Weights of a small transformer language model.
Training: a variant of Muon for these matrices, 901M tokens, 6872 steps.
MLP neurons of a small language model. Each row is named by its layer, matrix (down: output weights) and neuron, and shows model dimensions 416-543. Each number is 128 + 24 x the weight over its row's rms, rounded and kept within 0 to 255. Numbers have three digits each.
A block is one neuron, or neurons of one layer that tend to fire together. After each block is what it responds to, as a language model described it from the Wikipedia text at the highest values.

L4.down100:137153107090114105132078150111135131117078134138136133112091122120134129130105146088073107086138102097169137134149137120145123182124102141169173084116119103151120102094141100151094152111155139111121153158136152164154131110092128164151143120124089138128103125156123131121070058100123093140144137149139114092102136125154127111139158145068046159087084143128094121153120162125138100149108
L4.down140:079148137100153117157117105116119099095144105130096100131119151123156117114128147105100090150149089108145141145130150099146138105131089089120152129129116177158124115128124114115099102121118128114115072144112144137133154115138149116117102115109149083146120107094142108108164126154123132093139127150113137136176158103101138131147103125135131157134135112165088127118111132111180167114136
L4.down310:150147140111080148175127144133151133127146094115136124124150155102168121147151143095101125114123128079120109118128139105102157142146125116137158150117114139118132151098110151126142138147111118118071125151153109130133118137109135092130153091133103106146125139139113089082100198122142151102128174113111117162063121141099129118103135114089128178118141135142109134139138118143103117127126
L4.down487:149128098132105107126109146129147119142145143072142168131177137107121125125189153080105152125149139057133095133158120134165091134140158136124115172094129127135157122091122131122118122154181145130149141133162147144174099156142115154125111128139115115154142121082126213102132114122143114115133110132143149147114116174135131155173108160130140119127122159164096158079142152108100141141126
L4.down779:093138115096150070124118170139126163114133096129106124140105117104166141160144127159108164097114125108169103121131132130093111160121157097147106159144118170138156154171149134139087152109123142095125104103144102113158106107132111155132091141118118132133122133129194093122115075141130143136117110079143185088137117122098160067119148150129123159126131121122091140129088163108127140153089
L4.down1385:193125121111131166135144111155128147135134150101132123146137122126136102126098131192153122122065113106108184145116142122149143089156076143108141078129162112112095130137116175126115139145148163103078124123090210103139151133117149121172102106130102106142081131125130147111118073113109109122151140107128099118123133137112184153131098114160122161151131085110124149189115104120168110151111
L4.down1501:145165107075119118108118136132128143175111127117127152115141137108138109107119090132099110117137126149101162119205154063155140152121075110147133114121127151118125116131175161130133131107114138081113139100136129089143140152117144096130115106117144130117142139126168148110144183140106119129130119148102092106126135114116133169188149116167134137121184161113108081120122134131162104126117
L4.down2134:141148159135155114115130149127162124114111142161099116135098134150166127161110141117149132083143112145176122149125112095146144096155133122156136077136110133113152095116170122098139128135127113153115142112098091124116089142114086154113127111127127122152147162147107121148151120121137149166148123132167125177081136157151101102074117145174108137107133105097140089155094151104129122150134
Description: Word-internal fragments, often vowel clusters, right after a short capitalized onset like He, Ha, Che, in names and titles: Ha-utes, Che-ap, Wi-ene-r.

L3.down10:091107090099111133118182106114126097102153106159117189121114138133140120118097147135116130100112126137145141107117096115185141085159141132166114093113163118143147118151124139087114106160115125140143125105159154101150141141129163112133093123149148103103127089138086119120126086141131123142115105126138137144124136100117120108144163104127129161144112153078129135101130077132108075130132
L3.down22:197099133154163140095136127148142161141109129138134150141109130137121136142089153101156095145145132142127118153109099114130111138103122103102112160141124149144135087181141146142138079177105187166127131145143123129160088089107190137130130131114149121103102142094112129107102108109099153148131164088135095120128064126163133110149094122153135145125128124089101119115144142135116144128083
L3.down1033:131122079115135125131141083110132158173084086140135161136104092139140071133077129119128133131149124160092137133156133114137182127102141140123081147142108167074141122146137161113123170089134126127120162115132132144156135166146202138122158142126135125111148142112128154153112155137122114145121157141110117128142121156114151124144156121159126145127135137110123127125155120159133087102118
L3.down1321:132136145114092137149182146169091151122154132117144160121120114112100135150164110140150132118115095143136121107160096127140092140161075120099160100147184160114149102135097150111117114134137159124130151134095116161150099113087151146154147101109103121117100124135137088117091157125067136147096142120101153140159077124149118132149113113122158124072186105100137130116141132122123114103111
L3.down1585:139140099127107142157136110160166103152112116168151137162118112087167124105158070092103125157152152123139117140138129095144154168105103131123091145123102143141142109124109094112154134119103139136109102103127105094121163137124088106124132126171165146136115120117089117126160088154155095148149166098078108171161107129125146142117131130119079131118125101138120129127140128115106134131175
L3.down1782:166079139112116169123152116132151124142090117145103099152166162156159099144162148114112159105113060152096116150133132136154119142158084095096124127144129069126152103155108114133084096133109119161158130157120106091138106077170121147130134130132141093146101100114174163136143154090114138096109176135129127098128142125120142158147157088128152126144114150135109123135125117103126075120138
L3.down1993:138118127127098117151119096146101124159116107160150131121142132145130100178118133139162158122128127147147110139109142162123098153121167143113111140148152112150128131135102165171160098096140117125173101116136095140120068179155133107133104152127110073116137146170112139100107155150150143136160178108144117120128087135132163165117142132143171178153168149144133114099093158153110143124112
L3.down2238:175121119098151138133129139145149129153041136125066137124121159142089106123139149144134152085158128168102102145133173133109120135110112161101113131146130198119115128128098096135120125111158124128153112124106150097125118131099155131120150115147151123114098111087078105142146128148139151092146117112123128134190087160149125074130092151134154124157148112114111117122163145162058129132090
Description: Mostly the preposition "by" in any use: by 1995, by saying, step by step, scored by; also other prepositions and random mid-word pieces.

L4.down83:130149129113120118150124131120110133158126137129118132122122122128132124143114121130131132123129102130096143119120117133136129094136120114137137138166144116124125160136137152121110135131114141077137098139119130119137139130130110127082148125112152148137133123155146138154132255137103147161148154138112163122125109152124083133143133144129059130119131151121120093131131117112127143109147
L4.down247:143101135086098098113122116107163112107139121153136107097118166164148098167135146160166132117129127132137167176120101088115125127122138144115146131125157106111160117112137127165164129090131118137106102121114145096178070130122126134145168067118153140139133130107127160113115226149139107137137134126128140100158161128145145123085130170114113127127104146152077127138095121125103124140147
L4.down775:138101149106174123118143081092116108140158152156145133118138172101141144165149102126093129149107110135070165193121176112133110129168149142151124148162154118091094089142118121115132109147135137139140141140121129146103130109114122175166132134089089104114164167130092140119173194137182120108144105110116130117144124179096120125109149114149148115145099152116118127113116129159094138150140
L4.down918:134162137134109089152134144096125112146148129103139128100108156138152131131125112133114114113173100147127128137127092112164138090129113133125151132146132109128136148129138133144126161130106144102136101086157129133165149103153112108102169109089115138108133148167118175141118255152111137158170134147139143132137130163143091145107128154106035154122125140111128099118129121096143155113150
L4.down1258:135116112133157128101116156124133140107094149144122098095138150121118132121102147104151133136120141138156150098094131147135115155085109143110148143156113086111101147162099143121147161167106189139103120112121154168072153158168138126153152130113154091117119142093110124166100180102170154117080118090107137147164115090122106122129110157128117114138118114163090125136105117119105129141140
L4.down1363:103116165138122105104113136114153161131114157149142080101152129134126132098150103148164107136144155170132136154113162106090136127129153131151144122118102151120127106156106107106150091087122165169112144126159105096173112143110113117152115148129104120124140152087153110119113160116104060146105140132114071102133098130141132104081113160173161117138119126088124127148106152134078150128135
L4.down1401:147107124098152091103084154132168128079117134118144144100095126177123117124133131129199121117128128121153135183101109062130129145116108134123106114079123111150110125110135145144128119110124110177120088134121127118149098127122139148142112099119135120119152137097117143116091101120150109155130131108115119097135137105134201110125079126129150119152099113144113168171088127113099123113137
L4.down1702:149128109109109113125150132145120157103076172159099144108147119142136113108141117143150175136117095105130159161088105107114122140124137112148126154134117090127114138168125135161146105102106103108132089132122115104108054150093113135124130119113152097144141127133166129106129255125134133139118155128101121123102130140134141114087142141188122123122146134134109139193109146144096133112108
Description: The first = of a Wikipedia section heading after a blank line ending a paragraph (==History==, ==Plot==), and sometimes sentence-final periods.

L6.down861:121102094160115116128098099113111093163115164142162118110104139132133145117136120114077141151128122127143124107118161146119112100155145132097148116127142156133124134160174166104162125134080134137138116126135123117122098128111091104134132169134171148121101126142135116142145038145170103116171140099127119114180120128148146140109130063151140166135126114177088167136105095132118114165061
Description: Hyphens in markdown table separator rows (|---|) and hyphenated compounds like brother-in-law, plus inner word-piece fragments such as pert-urb-ations, introd-uc-e.

L3.down547:126140134110109170120108140129103157151164143158085164127116134104117143099133145105142155102124094174146139115119156116142174133093153105129080146145075132146095108136158124160087160115129135134080156136151121103086166104083151145177092151144097124131109078166100146144128068098123104144109141084118145104096114145170123104117130118142097192127154101153096133150123109110090124109132
L3.down709:127134108111113147106103111114103125077156109126135138125127099132121133120067102152104086113131147111148140104147075142114130113096111153120137152090137174105130157156054117152176118103128162098104114114087148152130124091137139133115171130117098126149125104156119081097134099179110084152124141146114110134118147068130175143171149128117144119102134133122122112193120137080165114142132
L3.down848:121126148113149136123099123179097117098112122111143125172103103127089130128121147121122107146182122134112095152163148125136108147188109187114118120155099106100126052141165124128150180113162114156119126133124124117131068126078116134160124135114110125170150150118119164115158116095168095069203109130086104125120106187161117112126127121125118133132118138125128145102126133147122167118117
L3.down1108:147133138156095139105131178141134115120096158122118147079103144118142111130134125081155141144089133110114110102185133072136164105118157093112151114079131134162133130136204106137123128082129134132118145115131129170132149112127113156109133115119153133165100172138116146127112101085092134132132128099144140151112106095111163139131134120139120160163139110175162179141096128112129139120136
L3.down1429:165149121104171127172084135107132140087135139089146139118127128134128134104140154156109100152124128067143093125138160089134068181135126125137122119121122154096130151150146141112129109128127151135107159142125130097088127135133135119119122123109108153146096138172119145126129117146097123122139122118100154099130196131153124107133135161117105129141134134065124148119123129153198137103141
L3.down1599:157116122108122156141107137108107113135134103122142155152134144115148116089126125074158102107124100104129114170108155085095145131145145127135143131100088092148144127131127136108131106113121131136157089103126108168151116130108136108111094100139096094139079169145133169126108121125144162122119184175130131156124126116109119143120135138129057118089122200106088151153107109134119127123120
L3.down1790:116093139153103133135104122140136133108153163154105122119139179166101091106155145111178147112096128115171129128122138151094113157143121129111083166091131135099105115161126115100154079137104160096132110112128126098175149164091099104114129086135086102160122159164123120169129094145144101137155165126079142139100161101135156100120143164069131129123140094117105085125105120148101128123148
L3.down1890:140151107150166101096114166107135087100123129116128075118133110101100159129098155143142127111131136125126140176098106125150116120158149161107101179131127115077127136123103082121099111112149147086162135139159146130129138117108114150140164116104095154120151141141056120147167080147122106117122141128125125103118126132106155110125129129131131104137121105117121144088116151132145096125179
Description: Word pieces right after a short word-opening fragment, most often a hyphen after prefixes like Co- or co-, as in Co-founder and co-editor, and word-internal continuations such as Ay|rs|hire, La|os and amb|ush.

L6.down11:103109144126132122142154094129108122136146136134131125116183142179122128134101168149122126101097162152089117145141145083130141142117152146117130108096140097130114136159135123140120150108130158123117166142116094125147138131118123108122127108092122127132133130129119123134146078171156127136153145126095093175149127153107154101164173138126104098122128138117155141145089113118167126105126
Description: Closing markup tokens at the end of a line: the last = of section headings (==Accolades==, ===2020s===) and the final | of table rows, often before a table or list.

L4.down27:158114148114087149131141141155128136132148122151109153127094105084134096153127164153133111118145077148147144133136139144108127149103107148102110168128108108152117117126135108110133111167085124139151148110110157162061111138130193145119152148132091076126140107114141142132142127115160149132141139110166140117110108164097116125133106166111165143078173142115105112168109127093145110096113
L4.down216:154103170091120085070116151158168119125105134086145125139105146118137138156144109080146105133151115131140125160144113118152150141092097147130163161155115115125117138115164083141106065143095155136098117089137111177126145151159158115146142136113110164155129152089111138107124138105122125147143147118167092103129126109171113101083140146138135125134165136107133106139123137133131165127099
L4.down929:130094104155080112159198154087123123152146136113164133094139080127110121115129129123120097133097097144145138142109131081110122108123136163123126140079134077131148148151138137119148104158107104111148116128175159158138117131133122125125106099119091164138142143112084110089157069106156133116111148090105144194094142130109123124112136113123121148111136114166130156164098119130142133132113
L4.down1096:113129119092116087111100127142135135193109115165109138139126091130145132066123092117149123132118124174129138108130124111132111119168083103112156139163092131124067096118163135184063136127136116086129110129098127130141146117132134169140126109189148130053097122138125130130128166141141151116124156098094149101152105135165129112116106158142122128108138137129129120110144120154138142124143
L4.down1281:125100110112096105146144125161135154132107182116129144138100094144101140170085071146087136096144109099098149144126129124087129117144135134157143155139118106098169093160151128152120164183136143109111127118114151111146132101138165123142182126123120137112150117114100112090105143143127120144088150127122111127079107130113143189131133150123178081106132124092109161098115158143111115126129
L4.down1840:131118119119102161158139114155109139115114139112099160125115120143113117124114165093160137117130123129120132108127148137103152147145125078120131138101088150143122116103140134127158097136108111155127137125125134117068118136101154129143149164139115114163098144111096129093116097062103125061125127126129133154099121100099143143125111137111187155130146103140106154120089100157102116153088
L4.down1857:086143118091137124075095073082169143137147117183132158132153150146151101124098156130126125126095138102073157134098148142127111121096105095215120126110117162162116140144113106126170112142118124101118155122122113141101137120157142137127120165099109132146124107122156076170132108091129105135114113137160115082165120129167085109134137121112093139149120152121136118111105127106140139158144
L4.down2117:154111098153090130172177114138193147127123104159129151131121141106125145127129104145139132131155141165103156143158136166100145143184114107147133103131148160137121128124117089117138138141079141152135139129111127113080096143163150165159150124107121155139109074141104090098120089101142136133110165087165141107105099155113153141132130109147121119137100159141109115124141156105141131079106
Description: Mainly the preposition "by" opening a phrase mid-sentence, as in by and large, by 2013, step by step, Finals by surface; occasionally of, with, the, or mid-word pieces of names.

L3.down47:134115076163106117096115125141151125120134107107100095120124118156203119116133130134132144132119144135110153113141128114121118085088111167138123164144082161170149107108120117120120126128141152118116134109120133116119119142156089083126113113120132109111156094117105129126124135034165138139104131125144103142127131146140106152127194092150151087147099106144190063153128126105117101097135
L3.down213:145072092162065120117172153104142153115080114105150164166097105068152138089102117087124119127140100107116164109109158144142164149132137119136114150108086127182125143139103117125116150117102157136115132105127137120106151122119121127135123152118151131118092142135094148142085173127153147140179098175132102143143141131132161099148135099137140112122142107138121159099102121114084129112114
L3.down448:145104116115144139087164175092132135147076117111147153146133138149135121101119117109074123130118073138118129124151167137140113106117093164131141103128115100153107126096086145113125128144144130153158077124115104165166112160105074141122126142146105079131103119119116147160068142122108110107144112128136115152136138121114129134123129125122131109180150155097111123133125121106151109127178
L3.down991:126152083155129134128119106094083161122114161161128152170130119144092143135108124121108084123172132124129126094121131137067107096127125126146129135144074127101106158106105118141111106130079122122117140108139096076115146122172139162127121141177136098105071130088142152122139092122082129141142176080120136125118111165107163131121105142135078077184127070135150075143137092131133113117093
L3.down1048:127139145111154085122144119131113108086132153110072112160093161118120148159106140122094104149130090143130124103155124116105119132177132131131080121159171175130128144088102133105089125082118100141107146118085096086155190090145106131141134107119147145152122114188189138119130119144095121141114111157105109155107145115107154113178132091101115117133114122168136071166066102134134094155121
L3.down1581:133109153176117125179134131123180136146123119069134170158115123111141151129119128128140193139150136157102085122114084131105095169129116131149142175131122146112059152121120134127167144138164100128141156147128094096077142146120140104124109098111146104165114090147118083136125120157142115112126156121183115160177124133120100141157150153128146103122135120093133166110151150094122101162146
L3.down2076:113117143168083119116110171158144077155121102103117144132095125131144120176142126085105079105116106123082125131115123152132139124141137135123111088137142131103116133139129128102106138156121137157087117142100093133198122150127136080110147126164116115099157138110189141127155182111107131127144163161117105140141129164125106161102154182159154157131128134119132145103141156106106126145165
L3.down2175:127162133142129135139111156140088115116128126125102189133141146141142115133133123090120125107143105086140131135140155082135148128111132153123128105117141132126089182130170140125127101186162086137098134146139130115122158140112126125120161089122127197101111150128126118159149141115137166115125135125172129124081136109112094119126095137113115141169116150121166138154216148155170164156128
Description: Short word-piece tokens that complete an unusually split word, especially -ar endings like pola|r, dolla|r, luna|r, also releva|nt, scena|rio.

L3.down337:147106184115128118130119134084138165124124145101127163106105129147131116102119118122146081161139122122184186175102129111124137096114143127178149140095160058111138147129094137130122137105139161153116089133145158089179141166154108128104160076100113117101153160150108146123086189116122129165133167102144153097130107153128116133096081163097134126164124110136057098121110139133146141112164
L3.down1110:109134078117160090151128116073132134124141089082116124085103106128131142098137103164140091150125161136153102085139102123156134133129144121140149143103077127118152162111076143129143133164091118159154127127162138080167161136135112141154131129118112159073122166087094137108156057120173181092092097162125141086105144138155157106091111094150106115122119104128121145118122168157139166094130
L3.down1382:146139157047146101140133150128154143097150142122123155082109108169109083144121143147164119115159131191155194143089148107092117117133112143117111165109155133144111163105131161167136133119114104155096107121125128103142152103134108150142160114133128123087192116128135152120105176143143156091135146142147100107165138104154117121070101186146109148145106118124119131157122134143070126087151
L3.down1418:121154161122173101139159093076131124144106121116119105070101125135134158156138136139129144115164118143156144132111092128092109152128135145149115131124115101115133128102105112126102145132132127165118111146135131122135170163150108141106161119127119112086127105180145161155118165137131126157108139139141157096160114098132187084080112125102091105137146108083108139132131161138164167108114
L3.down1570:121144143120101109136112141136141135127133126127147141116108165158139082129146106140148126111161110139123143172140087104146150121116156101142135145108152139141143146131159153138121141088122116102145097102135127142145088099148128101097174127102132129131151153150153173124109255143133119160150158133126128124134112159136101166114134177137094160122130136118085120145097085098093129117159
L3.down1723:138107085109130103141156113119114138126145169115114131101128120112137106199112113116105098186119135154110115136172128119145131111136114132123118120123116103134112132156127119090140155124131126137104134141131150121160146150111139115115106146104121113142073132137119096121106111140141134127122063113116149137147138107147105149125141112122096102105123143121130133130164113146146137102131
L3.down1852:128142140131097114136106133131137118139145137130155133114108176155144101131134107134141124111154109138139144166135082102149148104109132104133131148130151129126137137124164149139123149112121127094143100100126133144145104080148127110111178106111135125130154149139138176129107255154132118151157142139141139117135126149139111143116137175122086171119122135112097116125101100101119132112153
L3.down1876:123141147112116108140110124119148111144138138125161120098104164165136109135144107153144114127174112143147137158132076101148142102106132122142146150120156123115129142123163151153126136106129141107123097117136144136158120091138125107102194111116136124121153145137136167121124255138145133141152137152137131123134124152135112138118126169112086178125118135120078122115117105107128140094148
Description: Fires on the first = of a wiki section heading after a blank line (== Early life, == Cast), and more weakly on sentence-final periods that close a topic.

L4.down98:142158077158133176119121091135095130154081173126188123164097140159159172159146138083153142143120147108112109170125082196101130121126123157090133123127093149164140121123109138120124097102163091143136063139128116122111132168110146141151181078174177140092106103086112149147127137101092117164151148149112143166128140149138115128136142190132134105135124116118103165095105118148084133137103
L4.down248:109141119115115125132153092094119098110170144135100145149129127154115127137130140145109119106098129130136139128118125090142165102139111124143156107112139121140174137131130123140084164115117119144075122132156105154099118141105104107118120130113154138149135122145111152188147100124132149134112119122125103068144116115107124113166156157118114112112151115126108097165139116109136115111122
L4.down607:130129111082128121158070143117127126168100129120097185117133121087101131093141118138098171127105166106096123103117097090101150143122152141164149154135108137153115119114112153107122105168150170117116112143135157134125139140098137163109126146127107127128125136084134122146146135110164081114103184109119106153147124092128117171131123180151154154147129115093092160114122083159148146138140
L4.down859:096157112115100124178139110122124118081136105100111126112148096102144124183067083126161143163139116161161118132144082126115121104108148130103144122128155166115085106134073124119136129188145116129150148086099093102130124070102150126143132129138130142124133177123160143108119103188093158134145142123144120145134082081128109099113123141110135097113156118181141098133125156152129117101132
L4.down1009:084123142125099100116145115136132113141142107107111070122136123131091067108116107141142123133146148153117183123120131123111090145165133147127118166140101161094106148156141112147170156106135166200133124135151145121118169119130164159124104172137109108148131102128120130125136147130143123195105148140123119131095137103134124114102162118145159127148123113143135117135120110104104144109111
L4.down1195:170146101151146134160137090129124064149141135099144099130146158117105145157119124140140154151153138119085111165152143158117136111152123094114147119120096091168152115120159124152116101105107136169156114115183084168069145119164141096099135132141142090141143123098139142118142148101123164161123149121158102093123145147111153079111151153171122126069133130162090143149138125119133126103110
L4.down1407:128140156139119104166084107155158110124141119122177130112139119120158105139117160113107167139115101162109111115166125122101098087130186116101149111155172086146128157107140123115123131168109137113146099070132182136144118139120138094124160123117079159125096124121105159124159216143140128131139160123115085122126116119159097148153128113138102099123141099138127168129141153129139166110079
L4.down1566:107151146160120112205127129138123114127115153165116145107162176162112103147139128127126128088148156145094131127077092080136138105139128104153134098117104123114124148140139102174098116113133151108075100089122108143106095105143107121145123127118107124159137177091115163124171128118138139105110091108080147127128074118132116148152175141143119112144150108118100128140093139131101130113085
Description: Word pieces that finish a word split across tokens, most often adjectives and adverbs, like s-ad, ang-ry, mi-ld, cal-m, feuda-l, m-adly, plus nouns such as m-adrigal, eleva-ti-on.

L3.down340:086061127135124121177114100112105111119126122108134100158104128160099113131105181142147140159121119161108143109146113139147134082090143121098146151124134130077121146127151109131135156137123168124105107124083152117120172149119112136162149135086123123133152104125134114099127175135134162133079069143129109099158165149082149136134141103174144116161114151136139123150096116165148104131108
L3.down383:119137107140116113120097086111132108138142134133138126127104101146124128147147112107153143134094157111130101147131107130145130099133158111128154109153142116113122086116125135087129089151127151092140140142127120088130122116135119105105143151122135191118134111148152133119126134147129127147151132135166124155140110109109171158132099096196104098104203105151143181111080150131136157107192
L3.down416:155154113123158091139106124098098097082169096096183133123112115092161097110151122145155111151134080099127098150143121117118102100106128101095141087117129147163103129124151166134181169156119131093140083138183150119112111116131126171144088096141118146104141128112166104116103109155109112121115122126151122126107104138140141109124138123112117119150076129141129142098120114107123112105095
L3.down793:100134166131105121149119129142181160116119118119113140112102199115089132147144116124144144147114126112152110094144111131103137155133110173120175114089160140146117119096141166181159109121089107128124107154106125124142133145085125153156113081098098144150151134116114120115167089147113111136127070153168093103143131135125104135101155114146122124168117121137106138118215087120141142123096
L3.down1025:122168133112103137082123112133151122125132136173111140093122113175143122154098122116157113149099146140114123122116105153122122117096161124102148107125125111116118105138126103086132135158161175091156122109143154121116137135140133127117114132132119118138098107119162148136110105123099154121161135110135156132150180120103146136135137108168063088102147138142126170126095113128139118143164
L3.down1709:104139097138092135137115131102119155160123141071120115118154141164151157128130110155139130096113074132158117093124121085097115087122136124138104135099138114119161122123112189096096144189153131124134096119103124108095092144142079135142127163142087146154140117118138153114119135171130129149125140107157140140173111138080129166148117146154108128176148118119145158141144130095108098176161
L3.down1770:101075118121087119123117144109124106138162112133161093099121161111120140126106145120101162104096116149092135147177164130133119123079123105128148097149112155113142109124158084145165135148149117106132130107155151125145094146070147109152170145100108127155079137123113114088152097116166069139210133149141173179110170136144124148126132114135120122144129089136173110152112133167138137148117
L3.down2090:114165155138126157127155155088124125134140133122112112135116132153138136181139126158158127108119144156172119109114098153103117128128108090128091157089123134061111135149078136104107147155120132094175099139107090118188112146131135134158112146106099127207114115085092107185141045177133130083146128086132139109169142107125121148108162140089133150140146133109156124168153126164161127120125
Description: The closing pipe ending a table's header row in Wikipedia tables, as after Total, Year or Votes, with weaker hits on mid-word pieces such as orp, ha.

L6.down576:090148145143158115132087141147123132091149116134133070158130130121162121112104101171131102140127091131131171107110108115153127122131089109156157129135149128133159074104129145121128127104142153121097113146123108118168150118106130145122147161101114172113128144131146121133124255156124133154179103170089136123125130127090134135118106127178116087144165143119101138135112111100117112145135
Description: Sentence-ending periods and section-heading = signs, plus relation words just before a named entity, as in son of, named after, follows.

L6.down2085:117115134126110126111129120105147134137154127132096146044124132154143079095174131144048138108177141142097131099143090141131161143108110139151082126111138115095117146146193088117131100143111169169151137115144142121149116134092123143141089153126139096122103156151109095134074107101141130142142112114151164108134127106152145138087151177175097149119116141092128119103178132123135118129107
Description: Predictable second tokens that finish set phrases or split words, like according to, reported by, early on, prior, or epithelial.